config = dict(
    n_head=7,
    head_dim=64,
    activation='tanh_gelu',
    qk_norm=False,
    attn_scale=0.125,
    bias='all',
    init_std_o=0.0187,
    optimizer='muon',
    lr=0.00591,
    lr_mult_o=1.5,
    lr_mult_up=0.605,
    schedule='wsd',
    decay_fraction=0.66,
    decay_shape='linear',
)
MLP neurons of a small language model. Each row is named by its layer, matrix (up: input weights; down: output weights) and neuron, and shows model dimensions 192-287. Each number is 128 + 32 x the weight over its row's rms, rounded and kept within 0 to 255. Numbers have three digits each.
After each neuron's rows, "fires on" lists the tokens most often at its 100 highest values on Wikipedia text that the model never trained on. A number after a token or word is its count.

L5.up303:104119117144206055122124135141147103123140081106170121135135137125131162164077211143152146141165135110095172091150131107106132152192106179198043129136119133149159086138196151134135156107164125150131153150148163114118095085064107105132072179134116125092142126156169156131091146161167148139
L5.down303:103137112118125156104182158158066157178088178155148131121119179166124122109133127105121195147107143176136092132152167136121103161095191126169108121129126099130124132129118144134104119085113198146141125164124204101112142151121147108171139168132172135136106152074147143118128106130207072161
fires on: " and" 20, "," 18, "0" 18, " " 10, " |" 7, "1" 6

L2.up1243:165140072116163146144155118127105138117084058181111172111146126141113152125137110140148130116144138201136118151114126124093098163094154200100113153124164081092124064129140169154126176168152096135089104188123155128129129137096147035094135115151073075165131193143114113117130154204138109127
L2.down1243:082152130110114120134118102114164132155104161129160102096144133167128144153126133138107137142098136079078066096095111152124170148148146120181177142079136194166099131189123023157122115104099173162132155099166127082106153109121149108147159156128153080103191116070140149176087084098090161046
fires on: " " 35, "1" 19, "2" 13, "0" 10, "." 4

L2.up1398:167100132137160115124157131127107133151113131088147129152140154088081183121104146125158119150080120190170078097179153152169145128089122131137182127180133090108130123147144155109136083138211048138118110166070119185152162190115132080155156118178143029167142151187027174145131156102093147122
L2.down1398:190145139182175172069095142108144145071100069106163044072096093122151194139067167173141134126191121083096111104149165168070167151107187167121134079159069153091131089132084117161109131120134175166111060147146151226124127104155076180143066167086106114131105122161138171177139203061133066149
fires on: " " 52, " |" 25, " Set" 5, " \\" 4

L5.up1377:109104092101198164159117129113214078131156087220106133130129128104125201172103153060136135079100110203116111155160125151146121134134122125171074153189176071142147125101142093110112099130164130121080113158144127170114087157127107163066117143127173092155109166098085087119131146111140085102
L5.down1377:146168097095057098092157087132142137142110140103151101178133072096119181152139131199155139162135097113115121105132135100127154139085109159110140114131081148155095069135128146113171152097122124137170121090147127094154140138152133172182138179094141093139125083147166132071175141127083150092
fires on: " R" 24, " Re" 7, " I" 7, "re" 5, " that" 5, " \"" 4

L2.up339:177115128137176088139083148179150144143153151120070127072071078157122135073111157098126083159151191204128152166095159158123099131104124091065194111066084079128062116112151146119106128104158200144143134140095136143123094143127173200127134143117174143076154100105140129152153097129144159075
L2.down339:098123128085118098108137145096149137121103119131205095126130155108144150108102116111098154071217183128194149143155114097129131138165080112147092100120197077064130154090153158107100118106107104099097118200178170081154156121126076150081183149110133117141142169103127108075085133097042157151
fires on: "." 79

L3.up436:121143126172136200064143118185096098100164109165165128130179116124112155092138210109180115138122145113086108113153095131137170126136194083139182117107141122104131127057049121112139118109155087095086112114137141120165107091092158125087144116113128151130103125144166174149078150132128118114
L3.down436:140122139094155087119100145144159102089155156129083095155130101124161082094100101092130092143140058147139147163208074124145092141099070091121127099182142136172178117089097165132078133189156066136167146131102136148125134166152098155128092097142083154164168075146151098124173172138164122121
fires on: "." 81, " |" 5, " age" 5, "'" 4

L2.up1161:191146168122120170144160165081159120103200195142132151108166199147091168080131104130159070111111175099134133131103223092120182127098115116090152133123128108122152148089118157109133089131059092130099103114125147119119167150093104117131132148168166098159079124149123176109065128170217142123
L2.down1161:149102066160068121150145100178153148144072103155163165197132085158068101129140112188123151128092150162197053103172139134130138091114176104123091099144125133056067109176161110128146167157142073132083072123172135170141115165148157143121095147165080181113107087125158115127180134107111085104
fires on: "s" 45, " of" 9, " whom" 4

L3.up1698:132105123122120167100106121148120096082134156139093163120106172162162134073172085167199099128076138161161116206075121069092174092089151105096134185114176134160118117133116133092158143106066077128077201136206203088091103138137098140095126110128152125102108063125122082115086133122118117085
L3.down1698:087135163155131098130100107078150142163088087141154094147137101134130146157108137105083123106116145149120115119184181097159104153201140154112114119093118139117117136189138100132143136148132118129170076131122132166182129065102204176120090161114138146172173147167142118140115122131060111082
fires on: "-" 21, " the" 16, " only" 10, " most" 8, " " 5

L3.up532:096152125183104136148169114146189181077078062125085099131091160136143207166187144134167120126142080135146123132139169163210173112119096162122146117097102109117118137135134083117134169094119113129116139134133199148161174162117127118123189155078163200160106146173125157153159042122189155103
L3.down532:089114166171144113150119114097147137077124113118114090141113123164196097092059126168134126115100142136130100144171121103132041141132098155145149187084151084095184115089115138127153129133157176067163166107081133180099167129110127117152181162184079194150102124151167144127179144133087115163
fires on: "-" 17, "ric" 14, "7" 10, " such" 8, "5" 6

L2.up1575:176144085155122066115174132126154105089119066175183175172125131159005095095123189129140097140170164162075145124139126128145113084148100076143099185133102093172176082095100148154097124050117111079143121126103126111106103161066120139117159186150149071162128115076107153113119160176126144134
L2.down1575:110114115151144105136136089094156182032155101124119139184105139159139138084194119130143141167156105091138104112139137119065152098160177094164146135132172073140224176094098132097072134140078109116077136088133135130077067143116183084125154176163144137167104108077121166068156148148079122178
fires on: "." 63, "'" 10, " Mary" 4, " Paul" 4, "-" 4

L2.up1490:090118096177156091129129171163158081144133095121099144130140095098100166105117080119210099105129126121132169127040093107069068146112148179026178102096116110147081152119115137110115050106103074108110114152197162143075129084090193150139145070135129143120120154148136096082178101114180077107
L2.down1490:140116079149130136109133161120134133084141099119104131159111096148138158029038160031215140135112092098119108117149106162107061101170123139136187084071121048054134153122168090137155110089090126139078081094112087079146107156167204098130114107129130152118128093136149136121155122111111142138
fires on: " to" 30, " be" 8, "ails" 4, " sn" 4, " cl" 4

L3.up547:125118187124079043163115177207153168106171129196112105154076122124136171091104138106146174103130145067135141127095091067150140127134129107086092130138169140142063118066124127166130115110031057090151157127119158165125128161132137134166135122142205171179180206129128160128036144101166122071
L3.down547:115136146140131151113105132138166089141115182118151162177117132099102165121157117190144089099117117115136099128138107153121106166131132129148119110154126145109155140165146089128129153137187139122082133210179101079092115126118138174172146125096102158126111138067132129199169127192098165126
fires on: "–" 18, " " 16, "-" 16, "3" 10, " Party" 6, " |" 5

L3.up1683:128163125106177127158103084178058126194138125094056143097121152128100171101132122110140151098124142030085155103151134084113099177148101176154084151070098118151071124118093136119133088142064093118117139167131113076111134138150172189174187111081118129117136107112127119153145115145137124086
L3.down1683:152083160145065123105157120076208123129156146120158115081092068136165108166114114138121092156160117191123182143122131123151109103128144056101123104160137132112147147130153188147102134140186175178138115088117159144120157119088132078172183134169132125131102125182135169102115098104100110115
fires on: " which" 31, " who" 11, " that" 9, "\n" 7, " and" 6

L3.up1025:104090121115226149133127134134114130125113097126121102182054144163157207122130160151111159194132065160124138125154163120117147066181092163190214124101104034153130110047140138115174162135185080110143141134147141102123051102166101120165196103121090135141082068133110126150157140176139132122
L3.down1025:168145151177116146089172168145061125129137161112105080118134134095113115116155140144177149133101113111113139121082111134109123129069144148160104115104150113135134118129100138121145130094154160132099188140053166149109138181098155109124112126095086156122151141116107184092112132079128124128
fires on: "1" 69, "2" 21, " the" 5

L5.up651:111150085139110063130157069169103061204097083119172113174109130127060137146142081161148107134122129133142143166144119131121143121145094163143097131087118118128102089146086139087134142113109127163133101138178157109152174117132086081105180197180224068133175131118127075126102096118149092142
L5.down651:158135182115131164153147133102131186114196144178112116101151122138206089117082124077121127152169129155101106079140115142203129078117130158132140156098124174096148118145152138111102095171119115184101184077144063173136151096110107147205136087127119171159059135189076138125073135112108127127
fires on: "," 27, " (" 9, " and" 8, " to" 8, "." 7, " |" 6

L3.up570:087143147162169145088155179123144118147127117102211112126111111133096134106098154169052175129128134117130176161150096188108149121135158150096137080130123118055098093112088086161162157135096145106096126127143148186136079121106142151161102178107155124141165081157160125160108103130132117094
L3.down570:080129171083120122117096128144136128134045183118120109139069138169193161129150101085155091150106108095130108105106154133065038061134160139147113137116105119126136099122149081126121139152156177093172123160126164130110160095113132129109191109128148110156134115110150119086116156118119090129
fires on: " |" 48, "," 26, " with" 12

L2.up287:101114060139122102141148054163122125124100144152096154121020077123125092111175124080064113105090097141151111097123128147118040147159136102168125131083157109076109157131135162177151140084111124101155098117101197144147096116183124124103164089146153104132128090096183127122110172124104117145
L2.down287:114140162060111079144139088086146147144116136179090224121093114122141087126112168160112141067162086125177159099118135179132160135161132142189126146109044156092140178129121125137155105137166084105160140139101119129120127098173143077068128141122177132127099168143138125153058085149145059105
fires on: " The" 27, " Records" 11, " RCA" 8, " Notes" 7, "The" 6, " Released" 5

L3.up1497:175149109119129186135221140111176079103103131146159105110112168082117093136177122114114090140135082089156142133131088141156171145139139105120130186166152079136079142124148165081130102130146111159152162169147149177195236164063126106177163140124177133205118148132171149106076138118174157124
L3.down1497:106165124172109130091070080090075147108083124093178136124157114149024139123092087096144156117139171170047105164130146162109121193114153131140097099139157134126096089094093109087111115204106152135046087108107139139142145140182150162138179105142135101080113137099132143138077042082181092131
fires on: "'" 80, " a" 6, "’" 5, " his" 4, "s" 4

L3.up1107:255121172106080068116153083126087129134093138160135140094104112143135174134079156090123109145115112118100118124118116141106141059127081141133139142113105049164131101139161079150225131056131111088093111152134083118205132114148096136190139139141093158151129157170143158134104140122101101172
L3.down1107:095096199130154131139126123146069081050125150120102120164118120106145171164147144141137078127136098105047149145145125151122148140107061178102123113107109091120129200196125110125128072040126184095142107150136132166095109153124107070138154151142124117091087131101136166128104133070105149134
fires on: " the" 39, "'" 10, " its" 5

L2.up1404:091092143157154140128109198102124136143106152140051122153077074143132123178175156093154097125144090153148191164156176144207131202173161142164139105144140219165161107161155156143119188111124127190123189114134146126128129168153157105156128163130133174129125139170101135131073122106106117125
L2.down1404:124162102187103105127134068130099158136109085089159164075127160100152112086153095196114139134110098134083100064174096106153097073059119157082153197165159099138127131170069100114126174086201104125061136145084120123043122088049038136099125140185161157134149113177181119144150141129148132124
fires on: "-" 45, "ed" 6, "othe" 4

L5.up1696:140160108112203110129124121084153160151160116128128138185139115111117128092129142163103142116124143114171125158128087101151090163076117114131145139133079165178173114128173168129104145112127115141120194096147131113101087147144159108102123126100107105099185202127133113144138165135089159204
L5.down1696:136124136151081178104138109100152103119091131108125164061162172179145135199105160101109137089176110153123093116082178184096117099133152085178110102117151098082156100082077051109139087126126105125199117205100169117122146086187118109127118134144206142154117108115161118099146106131213120125
fires on: " " 32, " |" 13, " made" 8, " his" 7, "," 6, " to" 6

L3.up283:127116164109094130175133112170135122148153076157103157139183136110129122119131138111134098123161135085176072161128075114085218135172203127143147085168055100077138168130074110101092063101097152110104165070164129100110183107127172154121126139153134137119160190130186109154078122124180139114
L3.down283:157118174119163095150144117134055113147093133068089129128091119155193100123147121136156191163125183157113098122124176142049151112141120092122109165144156145094133118113153087095120144145085118123110099198119104159130154186167084133117155106129132146159095142162110185090109168117100145068
fires on: "," 40, " in" 17, " on" 12, " from" 7, " " 6, " near" 5

L5.up1197:138168130185148145116101042114133126102148112168083141099146095147111127106122106169160127111110179181100088073092116101117106111092135129142118112147072123123117087171163133103080149129088123178082162137136134123146158119108162159138156124108092117167163057134114092156103141120157139125
L5.down1197:122114163152105108125081166172111083123144159114082129163133098129131146095125133134091122194150103098173144144106165153079070140174120075138135156093197133111115113105130132055135083156116104123083154077087162117112187110148148138145130184183161148060100159167114142087143149135180114161
fires on: " and" 39, " of" 19, " " 11, "-" 7

L2.up550:143132146164116157207176145090112181111111162169125116087161142088158142158132102055147121172100137132126066091131185090135140131127173163209113115127159127194119087102116157087125091101193093163135172127133131109187150114116154072109097146107128117157140110139101126121064142158127078189
L2.down550:139131073132113153061097075197139134139185089136150170150136086132145131090175170120133067101101109084134091096133130081132089081137113095136086142157156135131136126135069098134111151148098098118115171171064154147107172149089086113150171144167122063131141095168077084067146102105180163102
fires on: " of" 39, "s" 7, "'" 6, "-" 6, " who" 6

L3.up1108:134161098161102076124113151108129127127163171151155094143140177150108121165090141142136109121165091100127122121118153064093122105186156117144095143087172125087157142061130133168172102101129141036113183147136082119144133151101087139139098162119150188137116090147129145119098174083145181121
L3.down1108:112153132133144168125111142153122133125110130177070204081125151189147104133135089114122123119123139099062107141112136124115116102066186062139157164160079133111146097089208129160105069137128141125101115106142125094163157091185170172120131101067154189109099054170126117099107114187129102129
fires on: " |" 33, " " 15, " Votes" 14, " /" 11, "/" 9

L3.up680:098124094119194107149059108120122138122114151123131167140129088151104122106114173112177115099179138154158118152100118147138132115136134130149163161077122111124093151108110178111108107139181113163067140069076086131210144116146162138144126137156152137160087090170128139095094104135093197118
L3.down680:102095123119085146145104135126098084094146119122080127065132130145123084165158150103105105186129106117170137104115163115131129099160092136107128139145144130124161057137137174115139121162136119178082104058132097156142174166122050144122171122149109120142086093113098143151145088116140088095
fires on: " |" 41, " " 29, ":" 13, "1" 4

L5.up1049:152140131084121149059206156150138131191124072219142183154122188182103168164109095163120144193179176147155154185121099155104134110089112140127110117105131137120056113107108088098136120151092183179086123104111101147127164165096126114095153117124125099130131022182134084097071127127140099146
L5.down1049:057096158117114143137151197143132093132086103159133143126188133164172135086133169141101121119122116137179153127144151135159106069089095108172099080069114147148125166128110133147118133158200169136074166160128163168135173134146162115111080107118103102135135114120069150176110030133112149084
fires on: "," 31, " |" 28, " or" 9, " a" 8, " any" 7

L3.up615:142160120171124094102133126162114160196082174174106177129168111137131100117112166088138135164148132123087108106167112091149125116114128114145168139161091094122137193160034108151129144082138123139086171132137124105119075145063127069140198095153140109113115167158160102115105152027114161091
L3.down615:107096062186116122091186150091150132104120138103138142161137095139164130125093126128160108156106170194099103168117067121060192060104083122149222167130122099126175143118078171096068137094118077102113123121111100122070077122119154104140097141139146084170102135160125127131168135072134099107
fires on: "." 25, "A" 9, "-" 9, "C" 8, " |" 7, "}" 4

L3.up444:107117118152194101092114141145147123143132119110129112202100138119132134150113116151218119075107147100163158173175124079135150147136114167109121119151090179190152084117139073086120076095090128090153140059122161068165085141139121113112144127151086108149143086146085178088093108144036139107
L3.down444:181120175164103153133125166185163099098166131162127100092121070150144097104159145107076122177129108145111133121139111164115177102146125088156142117153159093148165145145091140225121125176147144095102134143122079129163106114174112117167084054133154126134145195083161127158148138047146090087
fires on: " on" 39, " use" 6, " through" 5, " of" 4, " " 4

L5.up1603:154156208094117096107135145094131153150047142115096061132161168191142160099092145155102111115110086127096144144159106204127092168136048184166122134118165135122116101123177129122114172104165154085138125157131118049181161126135101115133105161138105137110095138080107189107103212129154117112
L5.down1603:119147115118109113200076109159133147122087128172140136138127129156126131119142105048106091151158149143126101195137143123156170111125154131160145133154104107186118144152091134109099096108142171186110076130148138160133111102114111134154097124105147143166094110157105128171127105073166087134
fires on: "," 18, " of" 12, "'" 11, " a" 6, "0" 5, " as" 5

L3.up976:146115136116103110120143172169103124148123107128138107131110116138073108139176177085141160130138106154128094100139241095105119142152140131161194140128144154165146109169126155178146129122117146087138166143127115134125168140143151147133134119040166117075101130130110130126100111123176155151
L3.down976:118140109176158148161139121143101171160176062128148168136185155133195147152044138178082128148127157084081159180089125096185095151112151139063162084149094139060139154141145214097159120163208105109079153127147140152078120127144148138160151174120095182146191146159129156125135145164119146115
fires on: "-" 89

L3.up625:146142108180142138164137105134141114155149152155047120159139080093107082133098097082102093136137154229158114098179103132125149222077155098085108162090134092147105070086146128178116098126179131145166145095193134138133093153134116190143098130137136079057131125102098134129098118121087151096
L3.down625:139109133121171106047120087191145107119112173119127114119152182147106113117085131158100139134077154149098117131085139067140122077124142141122118186175113187115193143097115097142172119110122066052148109105181176101105140164116159081099089101077198051154134136100166126125125095058149095155
fires on: "." 41, " |" 16, " " 6, " Formats" 5, "+" 4, ";" 4

L3.up1374:120188159168089210157088163147157132119110129185165135095138185128093125106154137097144133170132116138114116149133153208109115176123130155206129123157132105194134106161086170148150123147125161114140083067090084202117132111105160162091113134121131104152119140095118163134135147156127124142
L3.down1374:127094127103161132077135078150120167161116197115091143143145121084107149095078074167151133109147104107141176127117103141136138096087120108137106214120095140152100125150161134177133108145088079154196180133162133050120133092150133092134114111102179086131153072151131104096151139104138136117
fires on: "\"" 20, " (" 11, " that" 8, "'" 8, "s" 5, "." 5

L2.up1555:107074136160182119121162118163114115133180082106136122055122105143128192152115143099117121110075088113160117142082158128145121101164092114061130113137155151187106142109169153204145102080145055050140055161120141176104145114128139108133068149149181126170130202143147148153173131114157146181
L2.down1555:157132103120152222119142117106144162162066135153133118098056135135118195160116143140144109087131121132095098114152091195125149101105132130155179096161070175117124138132115070178099160126121106167069083119104112133070131107138109060099126118063146125133172142072130123149141125133182094122
fires on: " |" 59, " that" 7

L5.up481:144091134125169152089182096118130148138109161161183109175097113094131156156187150103107124121122146115118175113115154164157196187128146140089172203181157113192140142119099095129133151132097154121100137088118138131175137150075120117131137090099160146115113073166105103145136096189163128161
L5.down481:137125158096151136098123164102177101010118093117063171128069121094115077128100101106119099151158058127118114148129069126188101089102139087128113126076093108176067157148137101112141091172141119143161098161090092089032132116142135100149132117165071171102117193079128133165116143146119178057
fires on: "-" 27, "\n" 25, " |" 16, "|" 6, "6" 4

L2.up373:120085149177098112111071120125184134177142096097130212173159067128174107112128122217162124100113132144116090083128173148118219171063122110139091135120124118164095133110157119134111110074145113155125099103167092078144141110135125066178091126142109139118145132177156175072142172158132113095
L2.down373:130158144083123098135116122137160077085130144130170108141154115095115174155138134126120116163135124187096090102158133153191126134230140073105163140193106140081136158178140095119077133162129099116116102064115168151112140132057077144106110113185129089142065150138087148170142156092131128138
fires on: " (" 33, ":" 15, "," 12, " " 8, "i" 4

L2.up953:113113164098108070116127132160168087126151139122119130093067190105122115126185112167150046128175133076101120138157127133122071130073145121142157116158135083092116119124107097134153119162182119101128127100120077130071105132191115096077116096143150170126174116119153060133121031141168116106
L2.down953:107145134179154068202120139049134162083107149135151173144167103126152109094111118138067193105059131157139153114135072088104148111183114120082148163185120149194119098148155103154108118105145133116139160116135151127118053162103091145115148130167108178124102142117108108131193141147114164091
fires on: "3" 20, "-" 17, " later" 9, " " 7, "8" 6, "1" 5

L3.up323:148136165137155130137117136060065186191130108107156111170119179117147115117158194152096105147132111062153182112102111159086145099137101167128165154165118090108067081083085104056178087119122133092110128129101121114175096097157171142192106149151132134141045128131219127029211091116163113113
L3.down323:130120129106117207026100125125158132096119145151065148161067124140128148121129132127181104227163127113034127156141109116119055163097141168113102092115147112121197137141123161124094149167125155151098097142144122136124107103096154099172144107168109112101110153085108170086089155175150144142
fires on: "1" 30, "0" 16, " in" 9, " years" 7, "8" 6, " of" 4

L2.up1751:090124167156196117073153083135139148147106156168142162058105104143127186178094094115108141091093082144125102101107148133180160117086165126113110133100157127139138093093109128141127177099205134120139133142202120136102171086098146153190081113138135126164168163162188132132128176135119139132
L2.down1751:129093052112135146194126096121107094115179100106124156115114175202131174048149031141128136055102128144121141147125115127158138156133067176186133176197058179150131132120045116142101097098144111110125094155146153144077157105089108080124070159144134128145142089101170099170098118105177152044
fires on: " that" 74, "\n" 13, " |" 8

L2.up1269:155116067106049094128134117121175180112163152132136111113177173140104113119106113128128089103113165166156083114107150130118090166122084122075154127139151139112095049121114169188083130144148089108154098102129123118150061126142113122147141108141212096134115082099124186141066133091168142171
L2.down1269:180127152130068044101151109100189097129128096194124139165119200165076096136129145101149153163101135135099118074150113117127137150096087157123125108138140159111153209077194084116136158229139189114124138088168151132143183143123155133178154095120157102112085154091091132113111096182196162141
fires on: " was" 14, " were" 13, " is" 12, " =" 8, " are" 6, "m" 5

L2.up1070:105157129190116121111128103114093143151090145135100162126079118091129136170184172097135100117158097167132114127042095151140134142064081168127137144160151143128157118168134117107125132124108122095129076100106102115198100107142174147144122116138163180065121164147157091119047119079119151142
L2.down1070:164118161148095173121141156156112071114192159051134119128171129122114146098138086094104160216174129154116125122102127210132208119179109169124099144131118173160174114119119147141109115111133115107099067183131160120123131170164066072114118091151146052191153129051147169090157154130075156094
fires on: " |" 42, " (" 15, "," 11, " " 6, " m" 4

L5.up1077:177146136075146098106086154105099153144091128138187151159173085116127110117124104148146095088150162150084110094147112171137114163156157136106126190110112122180175167103143172097128141095119124169187166148150122103108165130051039116125134126170131172110112156125140119183123153093127118137
L5.down1077:051111129091105133182162106138121126148172080100099153110168132112118195139132136144110157155083153159129146142131139117121160191179178167074085085157083131093100159070100100190119118171109089153083163134146122164151141109083180104105152119112089154132159145188129087106190170144071154170
fires on: " " 28, " |" 26, "\n" 23, "." 4

L2.up1587:118148119067128147178132152210175149157185102134168154062114111189183128142119222151165114108090114133125149090053145117192125124130121120177114092149163096162162094167189143140130120157155131108098116140149157150141125137155077142155105116140128119195173133097139107095082157148128084124
L2.down1587:139098073141142167090131119099135150173089150144181141128174228144123083137110127148148112133170146095151149120154130110101156164119120117184161092111148102178081124122116082146119157069126153105118131104154126057093095134145151177146147155108145154112181175127093106147112110121095160127
fires on: " to" 35, " that" 14, " of" 10, "," 6, " These" 5, " This" 5

L3.up1031:104147140181113124164132166095120102163161175141139114136094110074130185174100102200106101139134133125123129142157088102132062126090146147082062134125126089171181072102084089100168119086185159139061073134116146141095112151095090149123119080164130175160116116114170102088132114103162137098
L3.down1031:172124146139137107101093088085129162079081113099131122145059120187066106133184194096136166145132134163167140096121159127140147231185135102106172137128127193130084169103139161139091145191125107141154138188137148120072114091130120083115147123161163128113115169169136126116126167120153091129
fires on: " " 27, "ex" 11, " can" 11, " later" 4

L3.up866:087148091109086065105123125089083112136190183121164160084109212179081044158131095148094133113086184154149161113101138075146096122121171109128157086105110053067130148086134130185133083150133128126142166097165177126095127111142138107162183131161145158122134086128107102167168154116106099130
L3.down866:149152158132151108112156104126137129105060121165098209136143121140062104121121159117145109130138098074117116083143119129118093125145105144150118135203166120113090084151111134156080152109183164124119111122153129110137105145194129122108064160102099170164162089111123080197137090112143096147
fires on: " |" 55, " Records" 6

L2.up864:134152123106179222185113104081123054112161118204127066138223141129076165118104087105107158166134145203136104093089139130150123159128124133135181127123146135138134060121131168142107093166137149133111112098067146117124112102121118189093145102124057085121216068123092134133158109095157113121
L2.down864:126156112153105127170124121077051094100130134172138140107146074121124150118110091142109137146091114132112155082089106100123067106140145157134137119116071112122136096099066111180145127105135169061136148111105091044114126191093099171108118121105091081147138094108159134101095137120136174112
fires on: " is" 35, " that" 27, " was" 7

L2.up1083:123133155162147123107128042161153151172196126136109177099164143109164125081098107146201109140151090118115113171170099114140132158127129079140120133144103108106037121106131105119135081113167121131055092143109145182200159108139118143198143109156090173122123157128144117088105105133092094123
L2.down1083:121145160114050079105121128200127086128105113096102138108104096197172134119087141113155135131201157105114110096065156190137163123150118095150067115161164139137113136214155117117113110176107110128134139161128126127109186147103110165097066113183075123094077141125125165123160115095121160091
fires on: "," 81, " " 15

L3.up1456:157127133182159121110095157127078173140102132156130180108076114115166136051129172107150096105091047109080099171169134143120165124121101139143149090135131070072173134126131129107139134118129153113166101111096112168070131142141128130130150159107140104147146119137089165138138135171101168131
L3.down1456:211140119128135111041100136107118068079069124101132152059133100124137148136132139169161137121125110147119100128117139103097127143133121155177162157113057108164102106106157136127164170103112125130115207119118102189110163196122111185082093060137129159091097117087107066147101133135184092097
fires on: "1" 25, "5" 23, "6" 17, "3" 11, "4" 7, "7" 6

L2.up1210:121125153161078126202116108091075118111117098113135117074157098103147083138145101094197126100114110197113118091116084063114075164114143140106100233108121111137097210072098175119156130128074151135140122140186176058149166080097101148183132152138151120116116146120156136126135146147150150095
L2.down1210:125146142167110158174147144110089116125166084077174123084168110132146124110121126129179069099126137169129150068096143103133127145126078112060137181109151145098133156100135136152166155133131123170131115081152144116169161041170156151158137128159144095168081108170123106129136145137078110117
fires on: "\n" 99

L2.up1365:129145081185139106142154063123135112156094071113157181180137112147058146140143147142155099180167159184139116085162149121098091139036151119139109149163124176071069072056124136098127155123131120117127135130118114123132113107163200149138098082084188187173084078140098144156086144138146147070
L2.down1365:114109144101103131194124186139157085154150133070089029084135119132132117154090157040103180089106118067121136103172174138116171191169105085109149120108125085164119145160121131098091123095091117160152104091148137110159109167109075121089104086192139065127124157140115140115131136122071129180
fires on: " " 66, " are" 8, " shells" 4

L5.up1608:103128180147167080185144111116102147182155065074109173099149085180104147100123133116132095156149124115101105091120210167158086139090123079146138133149151132100102135142177193143168125156151176152126089161139155120097093141091152078104082108107155137141094112120046139165130146128178137111
L5.down1608:152136093137123141127136144107155121145120123080153150147084132144152096106154154151117189130098140064121106096154141180118167126117136116135112121142100069123111143131137098109144112157102148118061127145167131125103134124120130128140186140129083097052178111175175095146096146089057163120
fires on: "." 51, "'" 16, " m" 8, "9" 8, "1" 6

L3.up622:145082096105163098132076156170087229146167129124130138198125136104153147196124067099133104146122067165178151084134135134211144172095168062167106152075159118117116116172141125129141147111144223102157109108136162116109107175140133098165099121050113172160136160096076218139122111140157108122
L3.down622:111125147076103159142168084125184100081098129127109146102104137160161111102143168159154157082135171133119123125097173129067116075149100158064150108103100122158137113144175205173140129092087075138060136106094097108108134155098138182077116052136150136096132082137133070128127154155155116108
fires on: "-" 61, " as" 19, "." 8

L2.up1040:110123135128120103142157145138162066135082127114164128146140137106165084092047097138106101122054125117149211156149135128119135150117101166129126146145105101138153133142145078173171141132093150084133145104103153149112086156123143165063067206120094119110141107173127104099121131170156100158
L2.down1040:110096188142157134116092131154091162052136109127067104074184106146085109085128144137128100124176128146096132109122132085105100134089186069154070138091157144126087109111090169107040132101148094130137117133111135139122148132188119132162148063157172141157143143140120196165174153117121172115
fires on: "\n" 80, " |" 9, "|" 5

L5.up270:128110115128101124104093214122096137170166170119097229103129152128115180126190151135171098134108189116116155100089123119134197086149178133087127112152134126160132091124172133140164154102176183131115137107149098070100136086151125149116126044124162132177123147165103076158070132106109151085
L5.down270:082125156124114120075166049168122119113098077144141157128130111142135149152098158160102114151149148154158166153160154119175050139100158167113170130136152135109141119108111136108126081150147122137128127155080102148205183117111136081171131189133146121132175171128179103142184088110095203104
fires on: "0" 35, "9" 17, "-" 11

L5.up574:145138193154150189195204107069122156156196129139132126106167162141171170095136120079130145083182126153097142143120222133146156154170157092100137131147103093119156135111100121131095149130162123108187136129123174101084125147098165170188129228142147138106108132139128145171142157155059102157
L5.down574:125151091147130147068097174142124111121091114163123094174146116140157137148160156151127120186100131081082106126080065126212078119101078135164107115101132200131122122117165136115148129165149171133068115130105103138142132139163125143104142156140101113133102116091127101112131148056150091092
fires on: " of" 25, "-" 22, "0" 14, "," 12, " and" 8

L3.up565:144145142148192178173115142147173096154142130134127168113081102117109106152118101113108140123106164137103094110130140116086149149140119135108098139082145140167129157119104143155157067148153124141172175153159110158063129147108074084112151119152093127151128082125141089084121115121132104166
L3.down565:075097113123061120067077115123149158097112044105110149081124095120149112080076147121109120144133115135126089131129116182165087103129153110161157072157129118135109100141140121090059133157150152110099053160106168220147083098165146098136102125070102108119155147088165193164137132120083123155
fires on: " to" 37, " be" 16, " can" 11, " could" 4

L2.up341:164131169186145085100124122121086137087145067115176096103154111067166168127104112080157119098111140145127117129071157156110178104079150169176084089181116117144115126123104170134145088119195078106169093105113151182138139124169080104155152135130111096141119134177148170220177163108134138079
L2.down341:142132105148097144098144141108086115147128101133174133146171180093193144129120104108115135141160177075096120098120139134151145102117080179089150160137090168139153164105217122083128173067134129160171125109092114115101114096092153069059055117132149168126120129169079143179110115088156143162
fires on: ")" 44, " |" 13, "9" 8, " —" 8